config = dict(
    num_hidden_layers=13,
    num_key_value_heads=3,
    intermediate_size=640,
    norm_eps=1e-05,
    attn_scale=0.13,
    init_std_up=0.0361,
    learning_rate=0.00791,
    final_lr_fraction=0.0,
    max_seq_len=256,
    doc_mask=True,
)
MLP neurons of a small language model. Each row is named by its layer, matrix (up: input weights) and neuron, and shows model dimensions 0-191. Each number is 500 + 50 x the weight over its row's rms, rounded and kept within 0 to 999. Numbers have three digits each.
Before each neuron's rows, "fires on" lists the tokens most often at its 100 highest values on Wikipedia text that the model never trained on.

fires on: ".", " c", ").", "\".", ".\""
L5.up239:523502601460538555501562551633462548486474566502446472476475422456527520456498510449579479521471536444439572542448462558478491513454452456563535548536551533518536520557462410500413437539490411606486497526550543552595449452486454476523569497555470515579471529513574476454484504442564600469456569531552462482493455480522506518433420435448463567473531551533455459440449470500442468490557562475497503518608484569565526551479445457504578407561539529470440475492495542616518525438461516516443491613468387545488486513517484472408432448455475488410422457571473569524536420453536462585

fires on: " s", " Website", " S"
L5.up560:526449505490540514548508475518523636544473536546539552484488547521579479555600468464464519537484503465435476544462513463525531540613443489465563445516466358501524516497525497500506548456549565477541472439455497543534509480382577458388575553513464429514512548431505475475533508483515563455463507451559447511484601480459600564566444565494548546385414533449500419484514446579588482561514440482451515582467575460507500458491493507394492498480520522467493487527466498556452556467445439452483395512537501503595482556559425624523567501444391438500539487491527431429547423432510517474

fires on: " \"", "{", " =", " Sy", " \\", " Authority"
L2.up602:444561468500481465466441532554385469526600443514417484459540547494638592491478474521545549407472504418504474460473569480487551446429387567471510492535546501489437560537462436403550445450388538577462472432653533513547486478521573449524448545514485464542486549589521484447590443544515441493455484527383514551556482450434504500545413554501425442527483531536537481530478546484492452471469538455521483503439640478541537557520579507556547524527460501526512500513510486620472486541519462429434463525481533537539518517500590439524471487505525500514497514473481547564448424576504518402

fires on: ".", "t", "ir", "er", "p"
L7.up135:538554548512487386525534495464535591535584552509492510487495596547398436444577534411457514519475494528542531521531444531486506474502429530408474511555461463574477463518464502513480484361580526472502386424535489435476391433561525523460497494415507464565571505537516513523408429548543595483521482533454548487443559506512518592506525423426600491395375396460597473492582524552506530474533565580507480540444573494564491455472484494545464579546463466471521525431517384491517497542527508584560493448538519487524554503516483428422510553525473517501487588547535462493478435491495528488

fires on: "u", "i", ".", " h", "r", " tra"
L4.up289:484502517553479438397591465529524498516559424467517516338513520470575473429478491493516590572460478513520403574571364528461522492510554543461483502411492501535545381518526405525455500483546552464542519485454564443442486563538398564460569443458560485551583515528484458546577546490529476549456446490468518561461561475475520451571451454478566466456529554592555515444458463429546506466537518534462435481451412557568510415461505488517531528560525484493503500522477435452487461514571483391592551549571524485467550430506570579553385506572514473491508504433413501523481541529473492518

fires on: "s", "es", " Association", ":", "ations", "ers"
L5.up514:550484516565498504515520581480414560491513503507528557510452601475522475571496504503441465493473528436523473547512555487499559544484463504538474543555547504477401546575477478360455443562454503522529492502570569619551463489507507530495403581471517429476559428503504470392565554386547518584573521484392537474566431461477445479518537555523535487542554528454519423465454523493491438438549420566416556435504492497385558514420580487535420549518458579458545540480567407520458395487453492533539411546520501443573465477499559473457465492470405456501494511527610522459565553477493530500

fires on: "d", " ", " d", " und", "D"
L6.up192:532507547467515572403500559444556437494530605516574485495591426529501542541566513509424443483440510464500414462527431440509496554411520663437435477472490465495477432531552530556473494504548486543420519531434418535465441443535519534494502567460490475569551566489490523429504459487512522476477528546462506354456489486533539514480434510507538633471513591440450442462487490529423564583550517429506464435514544466528492454491486494467556601461569446461499525401518563534508468626452432455516471462465498575521501599471515550492520525389462563436464464486534468529439598508539548515

fires on: " |", ";", "2", ":"
L6.up29:471468481527471441567635484549516546529524507428498544427453451465549441484552475587515518434486482459491470510556462517506537505372509507550416492579518465381416575491399523530468558444439470477412545527469500466442585538586517461445453482476497520502605451514604460484453503443472493532489524504471437494451551555471589482650471467539534651494561504490495445564464500514517458460495489464528467495540476565545521507587539555472522449451456502561560459502533590436481502572424461545453502477565434459534552542497565479537478495546583564475423418469464506554528596457558443470

fires on: " Pro", ".", " sy", "re", " E", "Pro"
L6.up590:479561486452515517423440517480501533523525517403524506429551475467579409423451610470471500491475470526468495491470438583469506496534584414475466489426538514430377481465576448606570585580448541508536444551441489490513531477476494541441532442525535450556471482535486508483445483519508537450483488455473522436469638537561535476478529470463432482506488523518469460455541505482396539647506508497545512489433502526516515422581525482410606536477491642507445424560518551507429557566536493537415492508492515537545503412476429537520531466524448551575570454562515491459613473557501417437

fires on: ":", "/", "\n", "=", " is"
L2.up307:435561540494512593575489653493476421532465549611518463526482477526475542491454502454588479431474582492559437543563542514514514519499483479537510519507517496504538579472418506529508512486393456445466595450572562460484504491504548593534480577400527432523510476577512475459519490460558425566496488472546470561469550374426530391537461487474431534492576468460481470507496443421530471457493481512372473515391575467483526560410488530441487394472459629540569399480496588496483481562579517532521480487431416497500506490459489477535532478500498578507550488462449529591470499480471546515

fires on: " N", " =", " oper"
L2.up514:438475470546432497476514554452510577586590467473515489447525423499532479485547467471503468480542569537528623601544436418488456521464500494546472478544499638514518472530491481547625511509538582409434480538487501480503573503550537556444547442441498489456575559491561538521585422420474567541591482449553556538482496447506518442401575461567516481483426449482397416577538476436454485430549444485476434466488487570476491487463446546509497521507491522505550546493430463511495480554489581469542532302510471489537499455510561471415495530515457521472520521460520499536536427473379564464

fires on: "it", " place", "-", " /", "l", "mi"
L6.up279:470502510558500629495523531448585438533549479547514580498503500457479436476547468457505544510532384439500509507488470492513527419434621498525388530605503491499464411515388423433419485572450563481492560536466459560534487423515495536564456414473516578384469553459538527481546546516500463566540527395533446539572498451416472513580528521547411574475430584519484551544527416458517499435458462486525515490436481514488586501530397468428464504524523427509527538568577510514493480491541457519586469512531406542454523543582509499508472526508564479415522527515614507548538490543484429454

fires on: " co", " tri", "′", " tra", " pl", " band"
L3.up585:447540561459577459523472492473519481499488540489520423485460460485491503511497527520447551519551388366460459506459555588488593500522513499432446463454472440519461515454454582517561482443437503573567493490484588428453533463476463576357490570531491503535526490559449427499537495388554521546495494441436484544597517670491511513524600528547491510474476471454600480508504466491488485494445536498559561457497636491468457485576431560498457519561523559442572420552546473443490631420507586456558492450502462432501553470497562538548504515573511529508486418453526507493476505429458467569

fires on: " ex", " int", " cont", "p", " insp", " imp"
L7.up614:529514560572520604394453446566549488503532541470560522504501526535535510455586432424524546396446456456567495436500555617417499459532538477475497412593478509516526491503433459547591488448411546468475482523502505425476523415458472439510521531523546524518486498352488573552457467435531628574474527473552450508479560574437437541581478498464456607551450415483520568530454499442508535490538538456402454451535490564478485431459430572456520488579457474573410506489486485526514539571565533485423392451525504515522504449481514517518484507544593511509476519487482544581439448467484553537

fires on: "ur", "E", "or", "\""
L5.up124:524513456562546490514499528474484415476592467507497535467522531543519536470419557500446407516597564536456478408495459450464474497510460519493504466461569395473475436484494560566440518434476519569529399502444563578457478507454552591482476477518492380444460457474531551556509590610499482497458488481421539540440448429569493505445474575505411558470429462638601454582549505521481557485538525526565540478390486428575495508457468431463554465496505522480536506558469462614473531572449528531561445558519474555522475485484548507536538421552508609437515454504528548380574474501462513515

fires on: " sub", " inter", " E", " e", " Inter"
L3.up500:539561492502450549517506537522467483519463538456555501432494519463465491550452572437500478456632489515387451460457490507484503590590546515456545506455489525538439458447531499447503552550538516490452490510461512503425516533544464572505367412514435461488498385546482554519584508395538368559506485439472540489477381525565597545470577410520390478559446644463445460534542463507513509520438485453490502528453532482446565535609482495437468589555503534476426474481475512556488542542495384502530546576504524590503471560471508447594551523472489575472524450566462495438514498493522458532

fires on: ":", " of", " election", " is"
L2.up289:434585589382401588501518501435565462512511555456434597544492588580521501505521471558483469473547560511511483544530489558505544469534537535513494525543478515515510495466451542511520564551447478466569622468458437381493546495514451555504474512485511460557495529592543556469416451584550498483455459545441586521447476452486432413479460479458555476559515415449491562551451524497467584590418453546466509481514522426417438514465457560477454472521460497566520427464503486559428472606464456503525550450516542520532529533437599458467472527573544503534481482526512439546360562382481441457

fires on: " |", ";"
L4.up639:523467511513563560519511534436520484481523571513442475461483482468454538565493470563432482551482490493500529497494532647524454588502537522511468512620464491517449480492550515393547389551511474601463522415498511592490586414540480524457470559427491411543429480530511481538523442540405531562480547434451577483475492569432540567443569445447470449502442530473435459519428533461447625437470439488427551440526543483465509541487530598553562452484437599500426518444474505521430550498489443425515530488578421405497544591478479523562514509500468470496620455519530542463448595515491486472

fires on: "ov", " \\", " Arab", " Bl", " not", "av"
L3.up155:504441461483565479463587576441504428562566517523489557448478477396486472470543505476495447496502494510516483566414416532468539528464605426473448460485498494562488548532629485437471538503498534564500423462526476453548499393615503460559461537633517491537504539399456510543556542411475511477486425520440581538474503512572574503550469521503489593522469553585583453489490511547526470398442500580481389464535413481469457444492560443482424416491418543490493478557433441517455514537586575587570565466481452468559496452507554512513461502523547491510462542427430456459566556508491455513

fires on: ".", ".\"", "\"."
L3.up8:512434574525500437498524558553504573490492495487478509420509465503500554509459538463566490602446476443543518586458468490527524486527426531551627523548524551610535519486407450514443460493551482601419540519472526583490500415508476525473449494622425480497485552448482529435544482377577549559482474581443438516448477416497482456520468479559399517456432588632475523522484467463445468537521495492531509465545564493440497615545554510516499476536472555521470391512463502415492586523524480537405496477454439496522490508422417492584483518446492497473363519565487555541559502477480572566

fires on: ".", " ", "!"
L3.up618:504482486482478450534549532528550476477457557454404486540500475506532528470500505486447633495458490454501516526537493477443606499510590462435459538348505564484447496619529519557492531474566511514446519515468514557498464462640446498533532471399548534548378492561516493503523558409456466544446507572555469498484516465430450495523463416473541446527472560486500559551447463481535455521552448549434615566488501581548533449502510495479520560467632525395471389517470499407526491430452535464517616508514486450487432494529504538418475538530433593482549444483460466499495561572428534583

fires on: "al", " tr", "r", "ad", " Website"
L6.up79:543546532488549481472434612486444593462543452495327517476434571490554517537552534475502470444492526518566476441490510570574598505543466567459448544508457478487511546500542454513494567554642532498364457486508515440478509451497516451433543493396552418507481476515494460467476528515573463476506558452480501548442469345515511535470500553482541445513564493465590492565527507530581486508498396415460511476502478456502419434500442509479498463540465502504520563486529530541552505540584534483532462602480417469571462513451528526598594486539451502443533362493518414496530454506500589528

fires on: " =", "==", " %", " ==", " ft", " Website"
L2.up23:478636495536478558420536423543487574527491577416473497454533538500560421415566467404526416520506504523594515512494437528562548465492452545503454517510482557451482446513485501483570506494608585480403462463465477551467485562450481535521453537597611370529569468472566530599468517450402498541604529486598538522497467504486544575478548463505535436519440481433505415460457506499474519572403485471464492490537575529496566433535484519395468423509531610510499567489484490499444537511551472510422439501501578495594542489503580475437456575491470437463454487490439485455502457521459482495

fires on: "an", " as", "ban"
L5.up149:468451412534567456573502499474432500475558478478545524466488522512532505557540408436611513527460491456456447591507486509522481452488437525449523387581501389578538564505425489627500437444510512552532574449540537472556521481533491440545523459485568495484580558482536568490518494471454491450536445485511460432483417493466437430459568505470376496494472527511511431508491561523535457439547530543415425399578594475554520518468472496469499410547420503560601463481512448457515443593567417556495480563542473425478527498575446505490555485485552581567528513483474557550495563546530569389

fires on: " K", " W", " w", "o"
L6.up333:566525461564423519499610635475473548526470535442493451492493507429418555509514452570549498555443388552510514508550524501584478484573548536411616509509479509446418545493545488551541476568551528510561481466477442529659535467472517469461569461510514506439469494484527496510459524500529491580469494481434467570573481588362546523476484432559546622447491489543552491455579544519479531488463438463457558528453435431485469495467544590457471479424453504513498424520524485461463494469536465565479518411464555457513570433582521381526455506437514543465457539581537516486492459429424441476

fires on: "ure", "ing", "age", ":"
L5.up211:503535457488539496584531560546524512477467428505540461537516467470576504428520491464480527480543447443526523496549501466442591439515524467457413549392425539498485444429477485540546562508572574432519563455423529415568541522574511452487544415549498472485490570521564484486438489548487460490537442418411445535553457536561457481408553409443442550506430529549535555485435588506509494537503455552486537541530517516529547354517486511524522451366491445536432467497600559542604460556477515520534501449492485489409577507533435572466394435485455617491546526567528470496535585472454507567

fires on: " k", "S", "s", " s", " t"
L5.up299:517505467501468568568500492543522492554496580539571408441585565400515547530533526561575483547436469546442616502530486449541549498452588648520540470457572451426528527487514521418563512468484494447580531425453452503512495485534461555476523524429498494475496447437497394578459577458449524566501556421517445467418549513390551483512462519529493515535474604476534440504534552513593529506519429519499513512384537475532601423540557516488571416428517526404538484479421594538448539488430521518468433533527463495488513487475415563426459459475416490509433531529526553483519488468540531436

fires on: "ad", "ar", "ur", " as", " h", "er"
L6.up139:491413538493553447509437442512501436497519488599515450418542587415481496430402514510502595428528451417443496414460548494467477566513459602506597474541448450480520480564458464668464537546612488401547543475532459516566498554461537499469532490611483385517464444494577512509559506523416561478535482491424552507467469449463475550473559489426471541475503598476516536602494496575514495496466594578474529477373536373551440526502485444468433466515535459508549498485539561454516484510507496509499545478541445540444519553548463450545512524491518548502478527498452520446501579493549581510

fires on: "\n", " =", "=", " +"
L2.up319:500478560422567462468447483531419447459520397497459502448489480414458523584584506449538502481508578527437403502533565510513629443536452528527560485449509565572528466574509526546523511501469494562453535412509472570472444501506518452462433608484452500476486511482498535518539493517485479503562458578456587612555500377441492428531524504557485532449581505403465493482503519553549491425526518425340468508367561494456466542503484499488435544544484511448494536483552527575439500540544468492515462564488559474563550477453497442554480491633426557555485532456612477492550426497514479445

fires on: "ed", " be", "ted", " found"
L5.up558:503473511505481494546509491415509457490512543405561515475458437448506558597465438437495528510346539555560470508483428536430484532559460480445486500546585482570545462556419506529487572521434497421447450489429482463375460527578593503548421503531497517404607435557429464418534564496495451504511551499561540464516427468488476536475482503492514562637531494431536480489582507450517470493527489523494470531578497544470541540516448507519413482560509569520528492565603572545520573482458578532460465495469484514523504549537445380448536527466455440486487511432563555554543464494483343555

fires on: "ure", "ze", "y", "way", "age", "ically"
L4.up117:480515482428573556475474550442499493493497550433478506532559432458613514488478550467401458504568429439443588540560468579502569426483462496428542537562465491535441511452522578517491526508528565390524510431379509535457426502502516554446468475517536447479518526423455516537474627546555449535588483554532484508469399538519545533588534485551528546442494458434511494511504569617565538520454468422545470544488538468521457462562478534536519451517537388356475576499575477481485484526549584500438517482463507436487436491508554494437360468425529495454496563513519478411542538436500521546

fires on: " an", "o", " Do"
L6.up453:453436562522493562478537536492524615479510558511511520490551451521473494512487481506569505534391458507538438469504569495541491455475651591348554494456512445490458565463521486456555561558613429537603525555469434499493412406510438540493544507496575472460399494419430495550518542535440545401476521540455510524478599451474553501498468536521508523492480517569463455516543442577554469554443616421532511487540537460455456437401491515402547392428403546513489497573497535494500482487531559591485483454510496455444480513438452471482477586505519518498526487453441431562557472453502487491

fires on: " con", " County", ":", "re", "isco", "s"
L5.up132:487507453574570533460526515532428539587499488552477494502559504538512528555530437554474539535494551401574574424503552495476542503437501564451373509524425562531470527498524503476445447449558456530580506519545459470559441459444471564445479450518465405502428515539570610458525439567587566523552367573441492531462385444465564502525471483528483571449490528491517406500475533562508646527523380516447553437424521456428523531498452528492416566572482628423459516470572506481522464500444518535521522478511519434550482531467499584449512407445496541467516474459477484506540531468516447507

fires on: ".", ",", ";", " as"
L4.up365:525485431556516511507539569543504515496494528615479407435475478458559518477523541482563500550415535559521616556584484560463483429433402569465530423500548514574574489460450417510493471476556526507522420495451580575387441471479439507455414396520481436576474538581468456497566576402546492475426466553485381536514511517513527560505436470561481572498515446490505527468541574391472543525549516456552508427456509570588470476532503523494459441481451473470460467432535459479492474429586564487433551491463434511502517554402498567518550556504463565521492493531451575520536454505567509591

fires on: " based", " mi", " /", "\""
L3.up587:469507500427530495538561590354467455576528431479455453492519469551454395403542442577535451520531587512545519512517568512479596495558531515470400411537524501476456417532440559524586429512474492480483568552487515477535533491555672528545515454416481482491502464448456510537532573492558561536469481495474537506537567461551540464478460510529482609502474478453572576515510522526460585444524454503349429533520468426526562475535482474522479506465581502497504518531444475380492488479550549458404535533470437495530528485388545425494569439451453439582517501550540462498479527461546543491

fires on: " of", ".", " in", ":"
L4.up571:524441533527565571455490559537506452466575487412538501577448617575471431663526446527536505420528599581529476475495589582531499497475433537503522473472524444565446526552565437511497409531505525393428503480519503471538519468554478519551448460465523296585537512499470445467502486443435570496444467500470415507534555463508478533470393481503524583520408485438593528431496498429552436496507480515493517517497511461557491473504486574545427432429483493559454412486586548517453485575528607551477531448484498495532503504543518512454562472523529483496448477503469457509575506487549561466

fires on: " d", " red", "ad", " und", "ort", "ock"
L6.up602:489459551516479550562615581549475457452543472573594410502542438464406483431524503464513458413453529451499506446493438466554567491434508516409441484491492490508492579549555410480485524513544532443545531521432495421429503494558570591561547525499476468532526465474531501461514544513400491556493499445511478519399557563503519516492589453433472619434550619442459478437483443477483529459494473468501485501524481486579550551548488431553586526540474455485411566480487482492468509508510460510566462569566591508457439559526489581596504511539473431485384394480513587496521603479485474404

fires on: " sp", " int", " ext", " am", " exp", " resp"
L2.up428:465528567373471494493540495491634499574568464500388514480468557510565540550509502479470470527478494519610427554493466509492464483474498529601555375496472634510562504593426489468553514506492519440475423555456558484549471444470602501425499553530563485493517505477525532614616529509552488473450476527440499457499615506556512459385502543477479472496545539413603386516522570461425421457505466443465428492449510554507420565542482494516568554469478467505501484469519490569536569523498475447475489573427504472492532411483442495446511522527524442556506433467515485458423458526434510563

fires on: "."
L2.up180:538519445521439421470469608536574468470538472439519485501509447521515496465427500480492514535492553543544515552472512492485604567446550485507560511509519593545478498513508530557537559491519505514467421596488446588584493360536531611548531521534458516482462506543546488463459556363575546499492516515514406422513545421411491410494471473433433490511517515524591513438497503443499558549579490489510522443404567448461550471529478467505491466431471544502420358548441535475404492445518431492485571463446410478567518408474566449496531570537449558595536435621523486505511537483491534477

fires on: "ad", "ak", " lead", "ack", "arn"
L3.up622:442441533588511556504577524508511484528453469481632420521552575552567461413486516450474541489511463512479508491565535516510516538425536445556477462549511504481518554580469521524475513549622507488635434532515427450511562477513546463509525408374465395496478519412536440532545451497347463576484519508563540460515484459458449490481554463492504467473476456503445457474600498489460460548534537524481528574382540617494425547474465515478415483509450539439482441534497526564586502436476508547570573438510434464525395466494471524523501555533473533535439518430510602471568479451582507460

fires on: "i", "er", "ic", "c", "m", "a"
L7.up406:487459443474519474562481361555527531561547417467409560484395559477419512461500483520481512458656577441504565428498521493591535548478567492439515430502468473513433464470471526480525486452431430502454495494563473495528505558528498533556504580472489468434458526452449505499471540495451522497447536494530583502476544522556570518549591478564520533450481565421553460550557457508451477521538481463558547534446579534418538494491499566529405413426457516420490546480580529543565478430521539594520541481498494531411463497526432452419567550429449519544582564554379512404529594478497466486

fires on: " E", " O", "E"
L2.up633:487436501521573494403493496509524508450481487470507523448444477450507530504468578462452425531497491548474487422460514498484555503574598418507509548551529504525464549486560515546434519546511494480487548462612526532513484466441468671485395427509538477459464492582538535513531489468509507467558570481362511496548422467519549516456424454403480411480416589554470468504515441471499594473485523551497481516443478438562482458438591512402505577405542579532520526592523562564553397566463430585574530468514413571547431416492510541520533441568461515476492540481548486514537535484465412517

fires on: " /", "\"", " album", " film", " song", " Released"
L3.up533:490468433481516493550407538417472493427507540450569509517446505498423469523549398576463636495473502557558510473463395552435474515559473552522410476570492480511518502563533462530606489616504540481467542460499514451425496531465670573465562488535466476446496428588427506489510537518532471488585570445484609486409454380480445478522487501517475527477549570501454459561515491557470496444518412459460546537477545450483526475566486451440468511493477461501584495480561560544517392455462536517459552623476493408500516466453510471534554531559489464553526570558487540498558513418511452443

fires on: "-", "0", "ad", " p"
L2.up330:512558585432445469518509521503571528556518495438471428478523564434472444520514453529517499598520499483463540470560521442590540486546548515560472498604463493459437446534505437561482395528488441478526555546463489493579436496495584480502483452500530537519470472609475479520507519600512446558512458434488414519437555473516476476496563448504526453435535390545546464438518524482590638557430551569567440572479443441470550483601379465450501447424425530556389487546485483550422587526500552504472614486495512445515463563464517432554467512503496625538513503506505453518513458473503401504

fires on: " |", " (", ":", " S", " of"
L4.up495:437571504457371515554557508467539511508576458608463472508541553505565523525580503662485512498526464540472514459488561428534523461557589465381548530454493461513552474534424469490424535429422418524439590448498508538493456530446559491513500549535493454517472516559433576466483558532539512475492478500464526487586514441371478505502587460463539503494579390373554525507322499508439528500519486473515602570485519498514524386542534569459462526503529420487497513453531512550482454465554572502507511496469545481439538519513512495488487412436512517493534530517506435540418509542483405458

fires on: " tr", " int", " Tr", " Website", "="
L4.up33:551564556539484492540465434442573495516472497485475526495439565461575529541623548516496434403446510478515414507519480522615500512453512625533530395529545477500535467509471479526456549512541514515447486470492519438499497520489469500518454527465480322522498430516529492425562478526474504519480502449473483564590599490516597602476629526511487438591473419476515514456499544429528515528504529499566535448415410558588553590538449491436534464576473456453500457432491557542467483550514498541425529480462493527550525503435608495462460437513416467471500389412516482454498432492475603537

fires on: ".", "-", ":", " (", " f", " |"
L6.up262:380511561559424561523522486393588452473522511490497539535486534559479479544507467573541550456552527507598433438497608543500532531480552505528455401418488419505467508517461447474442474501446574473477552438406461474550482440521563555462549455516493531558482508502498545423484477520489527410519485471451507374516539498485536458434607519439608476458468436458677514465548509537460497500501445473450511507461499517485447502502506587456415475581470527530493479451524537565504525562590529564495532522526515429621397474456582476452505469469467470514451481580508482460452529441609492591

fires on: " ob", " ref", " int", " dem", " am", " prop"
L2.up499:499549545383493557449549553472566416541556551491451555446416562531536496522501491532503514506542521507501505482606481533463542465615555458559510369526459547566606460579514467565396505433492522459475485426501549421516466558507488489446437472533431508505479503479560463477537411503504510556531513495384502539546541499482499446378522555471542417518465496494483447515521505448435591489479422452509478488468476393460512472554485479509479520548485571470471486397567507503524678580452558468525526492594523474412549479436457567558479509543555460479440522504596528458500449451474585450

fires on: " |", ");", " was", " the", " its", ";"
L3.up331:467533542459483603564476498502524427533470601477484508523521420439515386537471410412508522574460469523525525501574522548521551427445465491474489482468499550416508447566472534502572464531468505474601452519464475596528528478535411475495508571480453462437387488495516537447556447553529560400476496531475475533512425499438491444500375558509566540541499414533511476567577515608457496511419518598506521462516568492467443460496544576551553624475567490442434507554513476530467568542471527446561550527514491390444440502484478477455519577485545423507518439495592499391447517554419522470

fires on: ".", "t", " der", "ed", "us"
L6.up412:484494538463511469515535458472532493495528628478459485524512463580606502520530590453455462564562449497510486422504555604478493452414523497495502546496504477557445437488443542599510484475494581429458412541422595469489489469494461406504522533459499407576500588537488470453499541507381608390455497504445529526513591447502461464423461502484500612390519493440503443487463449513462501426529503583496550545455503503490514508529476476474515477525473508619494547479525511519490634589490555547443485448517499533518517478660438482496522507486482490443465538504485494528454388647526521462

fires on: " not", ":", " as", " |", " g", "−"
L4.up413:496441477505510566505508455467520493587549496462516601468492444490576569462490542467517539458434470542548485458580481579468527595485417534519538522519427493490508584496413575468558531444479457486534512599477546490451602506564505474562404519473440452472536444558510611476539453454475492411479564467507517456500378565454539546491464442519602498416498580449579538493444501442527538391480483495516479531493501398409541484532594529490549548501454455458540491477505555574323408517459575470577509428514443543528531576428444539480481444527510505469527527456530514451470546530486437456

fires on: " |", " m", " mi", ";", " 1"
L7.up62:512399520496539633539483515410482505559539521464511429589507555431405457557545463440469452457542477464525540516493553674551463500486537549403554448489469519434434423411528533474508451562474483487514486469512534455560613545510427443536567497465489481511520458439457528448480500476498510495533523466410529513508458556521491498492471511572501518503539488510555436516552476527513411473457523469468463478560471591489516471474484622442536580465532585398547552452444448487495487450591454520569493594540546443503447552529392548506520391507563457498584433516519441456531562480584406528

fires on: "p", "por", "b", "m", "w"
L7.up494:396410494478509571387475508496394535538527468500526480489550537475408389516438463472529484493430465423436522504576469477540550575468501514546449454517550528494521517437513496497519519563555535488492495464575535471500550421516463439525488519502456490496564455444480466545518492405436529464519413528558514505491408543485502500603519551501540643451515544525558485543466442489490584586548438431625503595559540421457464501481542518407575572459568494448443458433570521519598554475495572523569490412454435554505485502444470553467484534487489488531614552434573493494578498456439453550

fires on: " Al", " acc", " al", " indic", " earl", "Al"
L3.up205:504465600427490546563540537495585602497493516472492487481419443472638450538388479523483475448487491445462541598566502470465582501520435442451474597507511490425362518570521502484485503491509357496514503444496608554548456437417581575509480534496372483445451505554449483522481486526555550489587503539493543517550505485439477440496560549535560488456558519566582554486550521569487591446412565494491530543512423471557455434514519436507479439446478525475536545497503508603500572494545502453456537405504475452499483426513558500442491489482542493478421501433560485406478475547528532471

fires on: "\"", " |", " (", " –"
L4.up520:473496570529448503540545594389401579494602480401607559574484486527492432462483472539556500505489496431493505552476530539544480522501633548409462560470521499443561388570507478525474460446512559403543556513360445508481449522472489461535499531463447503434478439527431446558475524513514454441478578454418545449529476464508466441505513528464526585581507459425565490555468550547499482583456493533504472491557493519588458502553533650467534467498525544405543520454587565484449479504489436494464417531478537514517490404519535480519506484438604464478473567560452516463492523450514422511

fires on: ",", ".", " |", " ("
L4.up238:390518524540510553555534450451469533459498456427470628506436495521502499532485492456507501449604462540488564510575534532511619586565521415522506568489439481508473442500506453453581486492485518548455581426506439473564588445511511514401533503539455545509508509542539554537554462555485434453509467487393475421561454485517556544316467447509484429503478526492422471478502508510486459518488466556457497584416470479528431464561524530525501585504546499488452415502498407561474512624489566478590470472585548395490404455453440513503552596458546527509552516534483421447558532502491468498

fires on: "l", "ra", "f", "-", "u", "st"
L7.up553:517495511496487582433568399475554551475549574410515559479523516522510460487435467520477521498525566512596529557491508436558466388493447562543516527552594473548446443525583455479487472501491525530423477489645506476563478514514558516490444490492513532387515470483511535494514524470541478454528464470510475529504469515510573574631526598492459486512496467581552562591449483608510516471406402422448511549532517550463491512575516394469584391521520500478401521508547512425440441493562435435573428443476409456471491582466428535534467509446476555507536401521515443533523427460446492514

fires on: " born", " /", " place", " model", "ay", " later"
L6.up629:488513540482591450504489505405582394532553565483427509437474493486527526423506485412494536511526448451521527452507488390494474550492461484499473437526507556545400511470559394495593438550567514522463538440517424564519469516480514461575421587534506540439423485495480459401628546522527428487602513540549388516484568482566509496499507519553496558513491538524433493595500489420438459544436458540533525469498575529464553582562452530522606459552469473449514378430565463410461506514524444499523438566556476541503522538440488527515520496444512463425599477565591570502453541474508499507

fires on: "id", "\n", " Col", " col", "ol"
L3.up491:514422512441517548397567595483470469427566575449465566456493470534482474393482531475478523484371439493445521494420505528492575447615533417473530507453533487471425439532538460492483664523579487434401549466470533531529455402585526581521518450518461413585542546537519498501498539488562446493469604525515553525507468544530464469509497433474469438516500549498484534520509468465518563487402623493437433484420439451563559515484524459478533596509462493497538546564508538457438414459504443533493546518553521432556515548517452448522593560563490485496514466568584454474524489533425478491